python train.py --n_layer=18 --d_model=256 --n_head=4 --n_kv_head=2 --head_dim=64 --d_mlp=1024 --vocab_size=8192 --activation="relu" --norm="rmsnorm" --norm_place="pre" --norm_eps=1e-06 --positions="rope" --rope_base=10000.0 --rope_fraction=1.0 --qk_norm=false --attn_scale=0.125 --bias="none" --tie_embeddings=false --parallel_block=false --init="orth" --init_std_qkv=0.0386 --init_std_o=0.00643 --init_std_up=0.0386 --init_std_down=0.00321 --optimizer="ademamix" --lr=0.000512 --beta1=0.9 --weight_decay=0.1 --lr_head=0.00696 --grad_clip=1.0 --warmup_steps=459 --schedule="wsd" --decay_fraction=0.944 --decay_shape="linear" --final_lr_fraction=0.05 --batch_tokens=65536 --seq_len=256 --doc_mask=true --train_tokens=700200000 --steps=10685 --dataset="wikipedia_en"
MLP neurons of a small language model. Each row is named by its layer, matrix (up: input weights) and neuron, and shows model dimensions 144-207. Each number is 50 + 12 x the weight over its row's rms, rounded and kept within 0 to 99.
A block is one neuron, or neurons of one layer that tend to fire together. After each block is what it responds to, as a language model described it from the Wikipedia text at the highest values.

L12.up695:54 44 49 55 45 51 52 68 74 44 40 53 40 49 48 36 61 62 40 66 53 62 34 39 57 31 46 57 76 39 36 40 35 52 56 59 34 42 64 54 41 40 52 34 52 59 54 66 30 66 33 42 64 50 33 63 50 64 68 44 31 59 73 36
Responds to: Plural nouns or plural endings for countable groups, often after numbers or quantifiers, such as 74 teams, 231 students, 22 episodes, Pirates.

L5.up14:46 50 41 49 46 36 60 49 37 60 63 47 61 57 60 46 49 55 48 46 50 63 33 55 45 30 56 47 51 35 84 37 69 60 40 78 41 32 40 46 48 52 51 57 46 70 46 47 52 50 28 48 54 64 46 71 33 53 39 46 63 57 77 29
L5.up52:70 50 74 59 56 57 44 41 62 69 56 47 44 44 41 53 45 49 55 46 49 57 35 38 35 53 49 42 54 32 59 48 37 49 45 46 57 48 54 36 56 36 27 49 53 42 48 67 46 43 20 40 54 72 26 43 49 52 56 48 52 66 69 29
L5.up367:43 65 41 49 62 50 71 43 72 67 55 44 51 18 55 38 63 69 51 65 48 46 48 37 32 34 58 53 54 38 34 32 59 60 44 36 81 59 44 45 74 54 31 57 61 39 37 51 46 38 33 63 53 46 58 49 58 57 46 45 47 78 60 33
L5.up621:49 45 35 58 52 45 59 39 68 71 65 33 49 40 28 41 47 39 59 41 47 40 47 34 26 43 50 29 63 42 35 42 45 65 50 39 32 54 69 46 47 20 40 54 45 54 40 59 47 64 30 40 55 60 41 47 47 67 57 67 46 53 60 50
L5.up682:60 47 37 45 72 35 49 54 58 60 69 60 40 55 48 60 56 42 52 47 40 52 42 33 59 57 64 34 48 57 45 46 49 48 61 51 94 56 41 32 54 52 49 56 53 34 49 52 44 51 23 49 42 67 36 44 54 51 55 56 53 62 42 64
L5.up742:33 50 34 39 41 33 66 56 47 74 61 61 33 40 58 60 65 47 52 44 44 45 31 60 57 51 39 21 53 44 59 38 40 72 72 51 59 41 26 54 61 47 61 53 60 32 57 55 57 24 28 69 47 58 44 46 47 48 71 30 62 45 71 56
L5.up934:34 73 42 52 52 41 74 28 69 66 43 61 50 41 23 74 48 61 43 58 71 55 55 45 55 43 51 36 34 46 78 42 45 49 59 49 34 70 54 09 37 39 56 59 63 61 63 61 26 43 50 52 42 49 52 45 52 60 46 59 44 67 64 58
L5.up1014:57 64 41 68 56 50 54 31 37 61 43 58 50 26 57 56 58 54 56 75 54 58 36 36 42 46 57 45 60 52 60 48 40 63 56 45 68 60 56 33 50 50 41 61 63 53 62 34 34 39 24 44 61 59 39 54 44 46 77 44 42 55 56 52
Responds to: Line breaks ending one "- Field: value" line in Wikipedia infoboxes before the next field, e.g. after Area code: 229 or Country: France; also scattered word pieces.

L5.up190:53 36 49 49 44 42 45 62 67 46 49 57 51 64 34 65 58 56 69 38 51 43 51 49 55 57 64 55 49 41 67 63 40 56 65 43 34 36 64 28 17 57 50 50 54 58 56 62 58 50 47 54 45 54 44 55 48 58 69 30 37 53 63 50
L5.up322:50 46 55 46 68 44 49 73 67 70 46 54 45 33 44 40 59 53 54 42 39 49 21 42 30 65 69 36 58 48 64 44 45 48 51 40 61 57 30 51 39 40 38 57 60 47 81 62 30 36 55 61 36 50 66 54 67 45 59 41 54 58 59 59
L5.up626:67 48 52 53 69 61 53 47 57 53 43 48 64 49 65 47 55 40 57 52 36 68 27 50 59 43 33 63 33 35 36 16 48 68 48 48 31 54 49 35 79 56 65 37 68 41 55 47 34 41 51 61 44 39 51 51 52 44 60 59 51 74 53 61
L5.up670:70 61 55 41 58 47 45 65 76 55 57 58 64 60 63 46 61 57 63 53 31 51 25 55 49 41 44 17 56 48 53 33 55 58 48 55 38 49 47 35 34 66 61 56 59 69 69 65 45 43 43 62 47 59 46 38 45 52 63 63 37 61 54 60
L5.up688:46 59 56 71 44 50 47 53 59 63 56 43 50 41 60 43 55 44 56 53 50 56 54 57 56 51 65 17 51 45 61 45 42 64 58 53 43 67 36 53 40 59 73 57 50 68 69 56 39 55 38 53 49 57 44 76 62 54 45 70 24 73 63 43
L5.up790:54 68 47 52 58 70 58 57 55 57 46 62 43 75 57 43 57 49 56 65 67 29 38 48 33 51 45 35 54 49 33 30 36 49 53 64 61 46 53 39 33 57 64 75 58 51 62 51 37 61 48 51 52 39 65 58 71 59 42 71 47 60 52 79
L5.up941:54 72 66 50 52 50 50 56 49 55 64 32 53 49 55 52 65 47 59 62 50 43 30 34 45 49 47 48 50 31 71 42 44 36 47 54 64 22 49 54 60 63 39 44 53 55 63 42 41 58 45 65 32 54 49 56 55 53 55 59 26 48 64 43
L5.up996:52 60 56 47 75 56 60 45 54 43 54 54 56 50 35 44 65 27 72 46 35 63 69 59 41 54 50 41 33 48 30 66 54 47 56 79 20 43 21 42 54 54 56 42 51 52 64 72 51 64 54 47 62 53 40 54 29 56 53 55 58 59 55 41
Responds to: Year tokens or their final digit pieces, often after "In", "in", or an opening parenthesis, as in "In 1976", "(1997)", "18'29'".

L5.up270:47 47 46 41 47 50 62 38 64 43 59 48 28 60 53 71 44 53 66 46 52 32 45 59 37 63 83 40 63 55 47 60 58 62 71 37 41 66 42 37 59 56 47 56 66 47 55 43 45 47 44 48 37 48 59 54 38 47 63 65 70 71 48 29
L5.up376:63 60 62 36 46 56 49 41 56 60 55 64 60 51 54 56 71 38 69 74 41 26 57 39 42 66 73 70 42 60 46 43 49 25 46 27 44 49 51 51 44 36 62 34 56 35 42 54 43 32 43 44 57 46 80 39 32 54 77 71 57 60 46 24
L5.up443:51 37 69 39 49 55 58 31 47 71 47 26 48 30 57 45 47 58 43 63 53 49 44 29 42 43 44 48 29 17 47 39 65 56 45 48 72 31 40 61 48 49 31 57 57 64 48 61 52 37 29 56 41 52 66 60 49 60 55 31 46 33 50 57
L5.up536:56 26 62 43 45 87 61 48 46 57 55 60 50 42 52 52 44 64 49 64 40 59 45 34 34 40 61 40 40 32 42 40 64 45 44 50 43 59 54 51 64 56 43 46 47 44 60 42 48 40 47 45 47 64 40 54 46 54 66 62 35 41 50 38
L5.up797:43 37 55 47 54 65 69 64 52 39 41 58 83 32 62 59 45 34 50 74 39 70 49 43 45 39 61 57 62 29 42 34 78 69 59 42 57 54 25 52 34 43 53 46 35 53 48 37 37 51 49 59 28 51 41 42 53 55 74 61 40 55 59 62
L5.up828:52 41 53 59 53 62 57 55 68 49 44 69 37 37 59 66 71 56 44 52 64 49 32 72 34 57 51 37 65 54 62 40 77 51 64 76 52 38 41 56 45 71 39 60 54 60 52 42 41 36 60 60 58 38 46 55 57 57 71 71 50 47 55 52
L5.up899:54 53 54 51 51 60 73 75 50 49 41 41 53 26 64 62 63 58 42 66 71 80 48 44 45 61 74 66 40 42 47 44 45 50 53 46 60 49 46 50 65 44 53 70 73 39 56 48 26 71 64 37 52 51 54 71 65 43 47 64 68 59 53 52
L5.up965:46 59 78 46 55 65 44 52 32 60 38 49 36 55 56 53 55 68 43 76 55 44 60 24 59 44 64 31 47 36 67 45 27 43 52 50 55 66 22 50 65 52 64 67 58 73 54 48 43 59 34 43 29 53 53 39 29 62 50 59 38 51 59 60
Responds to: Word-piece tokens inside non-English proper names, mostly South Asian, Arabic, Japanese, Chinese and Korean people or places, such as Kam-al, Mutta-hi-da, Xī-ng, Hiro-y-uki.

L12.up274:41 66 55 28 67 49 50 44 31 62 33 63 57 44 53 53 33 58 67 58 65 47 36 45 46 66 61 55 66 55 35 74 49 65 46 62 67 52 40 35 43 62 47 51 48 64 52 65 41 53 50 44 44 46 61 34 36 61 64 53 38 49 41 31
Responds to: Function words right after a noun phrase or subject, especially "of" in noble titles (Duke of Bragança, Duchy of Mirandola) and auxiliaries have/has/had ("has to find", "had entered"), plus infinitive "to".

L4.up374:73 63 53 39 55 32 57 46 51 83 65 28 54 47 53 64 54 52 50 50 63 50 48 54 47 63 54 44 55 53 55 14 48 55 63 57 54 65 56 46 60 59 42 51 65 57 29 48 49 54 37 46 65 46 61 31 51 68 42 48 51 73 57 49
L4.up474:58 34 51 59 63 49 60 35 38 41 49 48 60 36 49 40 57 36 57 41 38 47 51 33 51 24 60 53 47 23 60 62 48 51 63 50 59 76 34 44 66 39 46 54 48 48 54 78 53 71 51 53 54 55 46 72 42 72 64 51 30 60 54 62
L4.up577:47 62 44 33 61 53 71 64 44 62 55 42 33 71 51 59 64 59 44 53 61 66 41 69 37 57 49 36 59 48 65 47 68 67 47 40 59 42 59 29 65 43 48 57 52 50 46 51 32 39 32 41 57 27 49 56 36 49 48 41 56 68 69 52
L4.up625:62 45 56 51 53 58 63 56 38 41 54 55 50 39 49 60 69 43 65 47 49 63 49 52 45 36 51 59 60 52 73 40 43 53 47 38 37 58 53 19 53 54 44 63 61 49 55 46 49 37 52 46 49 49 71 48 45 50 54 58 27 63 78 67
L4.up856:60 54 27 32 61 61 60 70 54 67 31 44 44 40 45 63 51 66 61 48 71 48 34 39 59 53 28 50 36 66 62 37 62 63 56 66 56 59 53 42 60 30 53 83 85 36 49 59 47 40 49 51 61 57 47 26 59 60 58 41 47 56 76 58
L4.up936:36 50 23 41 65 63 73 73 42 63 38 48 51 67 60 34 54 56 47 55 68 73 54 64 50 56 59 29 43 56 68 33 47 55 61 53 57 70 37 38 73 45 50 41 74 42 56 48 39 41 47 61 57 38 71 46 44 68 46 47 36 72 51 60
L4.up943:48 62 50 67 61 43 43 56 58 63 42 45 46 34 53 60 64 66 49 54 60 39 34 53 42 48 53 42 45 62 38 47 74 50 30 42 75 63 42 39 45 45 50 75 54 46 51 41 32 52 59 53 48 57 47 38 37 53 54 49 40 70 39 36
L4.up964:54 64 55 72 59 39 44 40 41 74 39 52 45 57 46 31 50 40 63 44 57 49 19 46 37 37 61 47 66 51 53 52 39 41 37 43 62 59 54 31 46 38 54 62 55 48 59 57 52 47 50 73 53 66 45 37 50 56 43 19 51 68 46 27
Responds to: Opening subword pieces of Spanish or foreign proper names (Gu-tierrez, Cu-enca, Pal-azzo), "of" in noble titles such as Duke of, and "m" after measurements.

L4.up29:35 32 69 57 40 67 80 53 61 43 49 33 49 56 50 35 60 44 44 49 66 52 60 40 44 76 61 41 38 58 67 52 48 81 53 45 63 40 42 44 50 60 43 50 55 62 38 62 36 21 40 55 50 46 43 52 45 60 74 44 39 55 56 48
L4.up138:45 35 48 59 54 37 66 54 55 51 48 58 52 17 49 41 73 40 53 60 70 31 56 40 48 41 67 57 44 40 48 55 45 67 65 52 44 67 56 55 44 18 39 49 46 64 44 54 58 78 57 45 69 34 67 68 42 47 51 60 53 42 62 47
L4.up274:54 41 47 71 47 45 58 52 42 54 48 49 59 61 37 56 50 51 55 66 56 48 37 58 46 55 49 53 36 30 59 44 73 45 55 66 63 61 48 59 76 29 45 48 62 57 64 45 32 59 52 56 28 48 73 53 57 47 86 37 59 63 78 45
L4.up295:38 50 29 22 64 37 53 32 31 67 59 25 49 24 49 39 58 54 49 60 50 38 49 54 51 44 48 42 36 31 36 40 38 52 59 37 45 51 49 50 68 45 57 44 65 77 54 52 50 51 48 67 46 30 53 37 63 42 56 59 45 68 47 53
L4.up329:45 52 60 50 51 50 49 41 51 58 58 75 32 45 54 55 59 60 48 51 48 37 54 52 46 52 49 36 50 61 43 45 39 41 80 48 53 50 33 44 30 50 34 40 62 57 45 61 37 42 45 70 59 46 43 53 37 47 80 32 58 55 81 49
L4.up636:26 53 43 61 51 50 55 45 54 51 41 29 51 43 36 53 67 42 52 59 50 27 46 56 61 50 31 34 64 22 40 64 46 68 79 69 46 53 52 56 43 42 53 57 53 69 42 53 35 61 52 76 44 64 33 61 71 49 66 39 52 57 59 55
L4.up676:63 48 34 24 54 35 65 50 57 52 58 48 55 51 35 67 57 40 50 55 47 33 48 29 56 64 52 28 59 27 35 47 43 48 47 36 62 57 65 34 59 27 50 45 60 76 63 40 70 36 46 60 41 46 65 67 67 61 56 52 60 54 55 63
L4.up916:41 27 57 54 49 64 70 73 52 46 51 29 59 62 28 65 61 43 60 56 60 48 45 55 42 57 57 58 44 47 54 57 58 46 83 46 36 13 43 38 37 51 64 35 50 42 61 43 39 52 54 51 40 61 65 47 40 48 58 62 68 56 47 52
Responds to: Mainly the noun station in railway contexts (the wooden station, railway station), plus predictable noun heads or final word pieces, e.g. Melayu, assays, Pick n Pay.

L4.up32:64 55 63 85 45 50 63 51 60 44 29 67 47 68 38 71 58 67 53 45 48 55 37 65 45 55 53 59 47 61 36 54 81 55 66 50 51 39 40 32 48 46 31 39 54 71 49 50 47 40 31 53 52 65 47 57 46 45 66 37 38 41 81 38
L4.up232:42 59 27 34 54 39 57 54 64 54 27 34 51 27 31 48 69 52 51 57 45 50 46 70 50 41 51 52 54 30 49 45 37 69 48 80 76 56 29 50 55 47 47 71 60 48 53 63 36 59 50 32 44 50 66 44 42 53 62 29 41 63 55 42
L4.up305:51 68 39 62 66 40 65 67 65 50 51 37 58 41 43 58 58 45 62 62 53 39 19 42 48 49 44 49 47 32 62 57 56 58 29 48 53 57 57 55 64 45 49 77 44 39 30 46 47 57 36 62 45 52 69 68 58 47 67 39 29 66 55 56
L4.up397:60 53 52 56 49 57 57 38 58 43 59 31 61 34 26 49 56 58 74 71 54 65 23 58 58 43 57 62 57 34 49 57 65 62 53 34 77 51 57 34 79 46 74 70 50 38 55 49 51 54 32 41 35 42 36 65 47 50 57 50 56 46 47 34
L4.up489:64 47 52 58 36 43 69 37 55 52 34 33 36 37 43 55 74 51 41 48 56 48 38 47 39 68 48 66 39 41 60 54 39 49 55 60 65 37 43 55 59 53 49 57 75 43 59 62 46 64 39 67 50 52 23 32 61 58 47 57 56 58 75 67
L4.up628:57 54 58 61 58 60 53 60 38 61 39 43 58 46 37 57 47 38 46 55 64 51 35 46 60 37 66 57 66 17 32 57 61 30 50 53 44 52 36 50 53 43 39 40 59 73 69 69 51 45 49 44 52 74 47 54 61 48 73 61 54 56 54 37
L4.up795:39 56 43 33 54 51 72 48 44 26 55 48 44 34 45 51 60 37 59 65 34 78 38 55 67 41 43 55 43 30 52 39 56 55 60 57 57 64 52 48 57 38 56 56 57 64 62 39 39 50 43 48 42 53 51 36 40 54 78 42 50 65 36 38
L4.up861:36 42 64 40 51 63 62 49 58 83 66 48 41 27 31 58 65 62 72 31 63 58 28 45 42 53 53 22 58 48 51 31 53 55 52 49 49 56 55 36 50 53 42 42 66 51 62 59 43 40 40 51 58 46 40 31 49 47 74 47 28 63 52 48
Responds to: Line breaks ending a bulleted infobox field, such as ship length or DST time zone, before the next "- Beam:" line; also middle fragments of split words like varia-ti-on, precip-itation.

L12.up62:45 74 48 46 62 49 52 40 44 47 38 63 72 30 72 60 54 66 49 36 62 29 52 57 39 40 20 42 39 52 76 44 43 37 44 65 50 55 57 44 38 36 14 57 53 50 45 64 35 47 44 47 60 42 50 41 48 67 81 39 54 61 49 40
Responds to: Tokens mid-way through Romance or foreign proper names (Deport-ivo, Jor-ge, Gon-zález, San Diego), plus connectors just before a name follows, such as "such as", "Journal of", "album by".

L4.up52:45 39 58 43 77 43 49 34 43 51 40 42 56 57 32 49 43 29 62 77 62 43 22 46 40 58 49 68 61 42 43 46 56 63 61 56 40 47 50 57 69 51 38 40 47 43 55 36 20 57 59 37 37 40 66 52 36 45 49 39 52 52 54 51
L4.up158:43 48 59 42 67 36 54 46 15 34 47 31 53 59 51 54 45 56 65 81 60 59 51 58 49 35 73 52 62 51 27 45 58 42 40 69 55 36 48 24 53 62 38 50 45 54 49 36 48 31 35 34 34 51 70 40 75 53 48 51 34 55 55 52
L4.up215:77 62 38 61 52 68 55 49 43 39 49 58 55 54 54 52 41 56 59 61 52 30 42 55 56 44 45 40 70 60 56 20 60 43 45 38 55 46 40 35 55 51 53 53 68 56 69 64 43 47 58 48 49 35 58 52 58 67 42 61 64 54 48 30
L4.up383:47 20 44 31 54 63 78 35 62 53 46 55 45 52 54 42 66 66 46 77 53 45 47 60 43 46 44 52 64 53 46 42 72 48 66 55 44 53 48 33 39 62 33 38 52 68 67 42 44 64 56 60 53 51 57 43 45 53 47 64 54 49 69 53
L4.up915:48 32 54 41 52 52 67 44 67 47 29 65 48 41 57 46 51 63 59 62 48 59 49 52 24 65 49 48 70 43 13 39 56 65 55 45 63 46 32 53 50 54 31 53 52 59 46 52 33 47 32 44 49 43 50 49 38 51 33 74 52 46 52 58
L4.up953:32 23 41 40 65 32 59 60 50 59 50 67 56 60 48 48 54 71 55 64 54 50 44 50 31 42 52 41 56 42 48 31 47 59 49 38 39 61 39 47 49 70 35 47 47 54 42 56 48 44 55 59 39 67 56 63 37 48 24 39 58 58 49 38
L4.up976:47 27 54 43 57 54 46 52 35 67 29 70 46 55 40 39 59 35 47 54 46 45 50 59 45 46 50 42 53 55 40 35 54 80 58 51 60 54 66 53 35 38 43 56 52 45 47 67 31 41 46 48 39 18 78 34 60 54 54 61 47 45 41 46
L4.up995:75 45 47 45 50 49 49 41 36 37 42 45 60 48 58 52 60 51 61 62 44 57 51 45 47 38 40 67 58 38 59 13 33 70 43 45 52 65 38 37 59 70 61 35 75 60 53 47 61 52 50 71 48 45 33 50 51 48 52 56 53 76 56 49
Responds to: Third-person subject pronouns (he, she, they) beginning a clause in plot or biography text, e.g. "when he finds", "as she". It also fires weakly on mid-word pieces such as ro-gu-e and po-ker.

L5.up32:41 54 50 30 75 49 80 48 48 53 46 67 68 63 58 55 53 56 64 52 46 41 54 56 44 43 53 55 60 41 55 53 63 47 54 41 51 52 64 34 40 09 40 50 59 52 51 39 55 54 31 38 72 29 68 74 38 61 75 25 27 71 44 50
L5.up47:56 51 62 49 50 32 44 60 56 55 46 57 26 43 40 80 61 38 45 53 44 45 31 56 32 54 41 67 54 38 57 59 53 45 36 61 55 37 29 58 61 07 58 66 55 54 42 57 39 52 45 63 51 47 58 38 50 60 59 66 27 61 54 45
L5.up303:62 70 45 59 67 45 54 53 40 54 42 52 32 29 45 52 52 63 64 43 58 30 42 51 26 50 57 44 46 55 66 62 69 52 52 50 40 51 57 48 56 47 59 53 63 32 43 50 44 58 34 38 35 27 61 45 33 52 60 59 45 67 34 54
L5.up307:39 51 32 15 53 42 63 58 49 57 34 43 45 47 50 65 53 43 54 56 40 52 59 59 46 48 41 43 36 44 54 44 58 68 34 45 53 54 40 30 27 51 55 77 58 41 59 48 27 50 44 44 60 49 57 56 50 70 76 54 24 59 80 41
L5.up459:40 66 33 58 66 45 55 57 54 68 20 44 44 33 48 35 46 74 61 62 61 33 36 58 40 66 61 56 68 42 66 49 51 32 40 40 57 67 50 41 58 35 54 61 51 34 41 46 44 57 22 26 67 43 60 61 48 64 63 47 79 59 42 49
L5.up692:45 50 43 34 56 56 50 44 55 53 52 39 48 65 66 55 53 58 71 53 70 61 57 57 34 36 34 58 60 48 51 38 51 44 49 48 45 50 57 50 56 36 58 41 52 50 43 50 45 61 53 47 61 66 59 53 43 74 66 24 59 67 75 35
L5.up787:51 54 46 61 85 60 53 44 51 65 30 54 81 58 51 44 57 71 63 38 68 53 38 44 38 41 36 46 54 39 66 50 47 54 64 58 66 48 35 42 44 32 50 36 54 33 44 53 45 63 31 36 70 55 79 40 36 72 81 40 44 58 60 42
L5.up906:31 61 54 39 78 52 70 54 58 34 39 41 72 53 54 57 50 51 65 36 32 44 40 62 34 41 60 58 63 45 38 32 50 43 41 52 68 68 40 28 39 45 69 69 72 62 41 53 60 53 34 45 45 50 38 74 54 66 61 49 33 52 53 37
Responds to: Mid-word and final pieces of Spanish, Portuguese and other Romance-looking names in lists and tables, e.g. Rodrígu-ez, Cast-illa, Agu-ilar, de la.

L4.up72:53 64 39 65 60 31 57 70 66 20 50 77 58 35 51 33 58 47 51 53 57 69 34 49 44 54 56 56 66 54 78 40 37 44 37 45 39 63 14 33 63 47 59 44 29 61 45 53 58 59 38 60 55 53 59 55 62 54 50 30 37 51 56 56
L4.up124:53 67 39 59 49 51 43 87 46 66 36 59 35 40 42 57 69 70 56 47 53 79 54 40 46 53 38 47 42 39 63 39 54 60 74 46 40 70 37 43 62 40 57 38 43 72 51 54 65 36 45 44 60 50 63 67 56 57 44 58 48 60 54 63
L4.up192:35 60 42 37 99 54 42 62 60 62 42 44 37 54 46 34 73 40 80 51 58 65 36 65 42 42 53 49 58 54 59 40 52 69 38 58 39 53 53 36 46 52 67 66 41 51 61 57 50 42 42 55 38 29 36 51 41 42 38 52 57 61 53 46
L4.up492:54 50 37 33 52 50 67 63 44 55 46 52 54 57 50 41 58 41 55 63 45 76 58 64 52 51 47 56 31 65 33 46 22 54 63 60 49 48 32 28 65 49 58 62 51 59 68 54 33 43 33 66 42 68 60 52 48 57 64 39 43 63 42 63
L4.up513:58 45 47 69 57 43 49 63 59 34 39 57 55 47 47 38 61 62 57 57 71 55 42 68 36 50 69 56 69 42 45 24 26 40 54 50 70 43 23 35 51 82 57 45 54 41 48 44 50 62 40 46 45 58 53 61 58 72 65 46 65 40 80 37
L4.up767:48 45 44 44 48 47 66 71 56 68 44 48 44 67 74 41 35 55 69 63 63 58 44 59 66 55 72 42 60 48 48 56 48 67 52 45 37 32 20 59 59 53 50 48 49 51 45 49 34 50 48 51 52 54 50 40 52 39 61 52 46 56 54 55
L4.up863:33 43 60 62 62 64 57 65 42 47 58 51 49 51 57 51 42 49 66 73 37 37 46 52 57 39 52 41 36 46 47 31 66 49 48 52 51 39 44 34 44 47 43 44 41 47 45 43 26 62 40 56 47 41 52 55 45 63 41 27 40 50 52 71
L4.up864:55 49 69 64 67 76 60 61 45 61 47 43 64 68 54 41 67 40 58 51 71 50 52 69 42 66 60 35 59 51 22 41 53 35 60 68 40 25 60 31 52 59 35 39 68 59 57 54 63 42 47 57 52 42 37 68 57 49 45 59 53 60 54 55
Responds to: Four-digit years, or the second half of a split year, ending a date phrase such as in 2012, September 8, 2016, (1991–2020).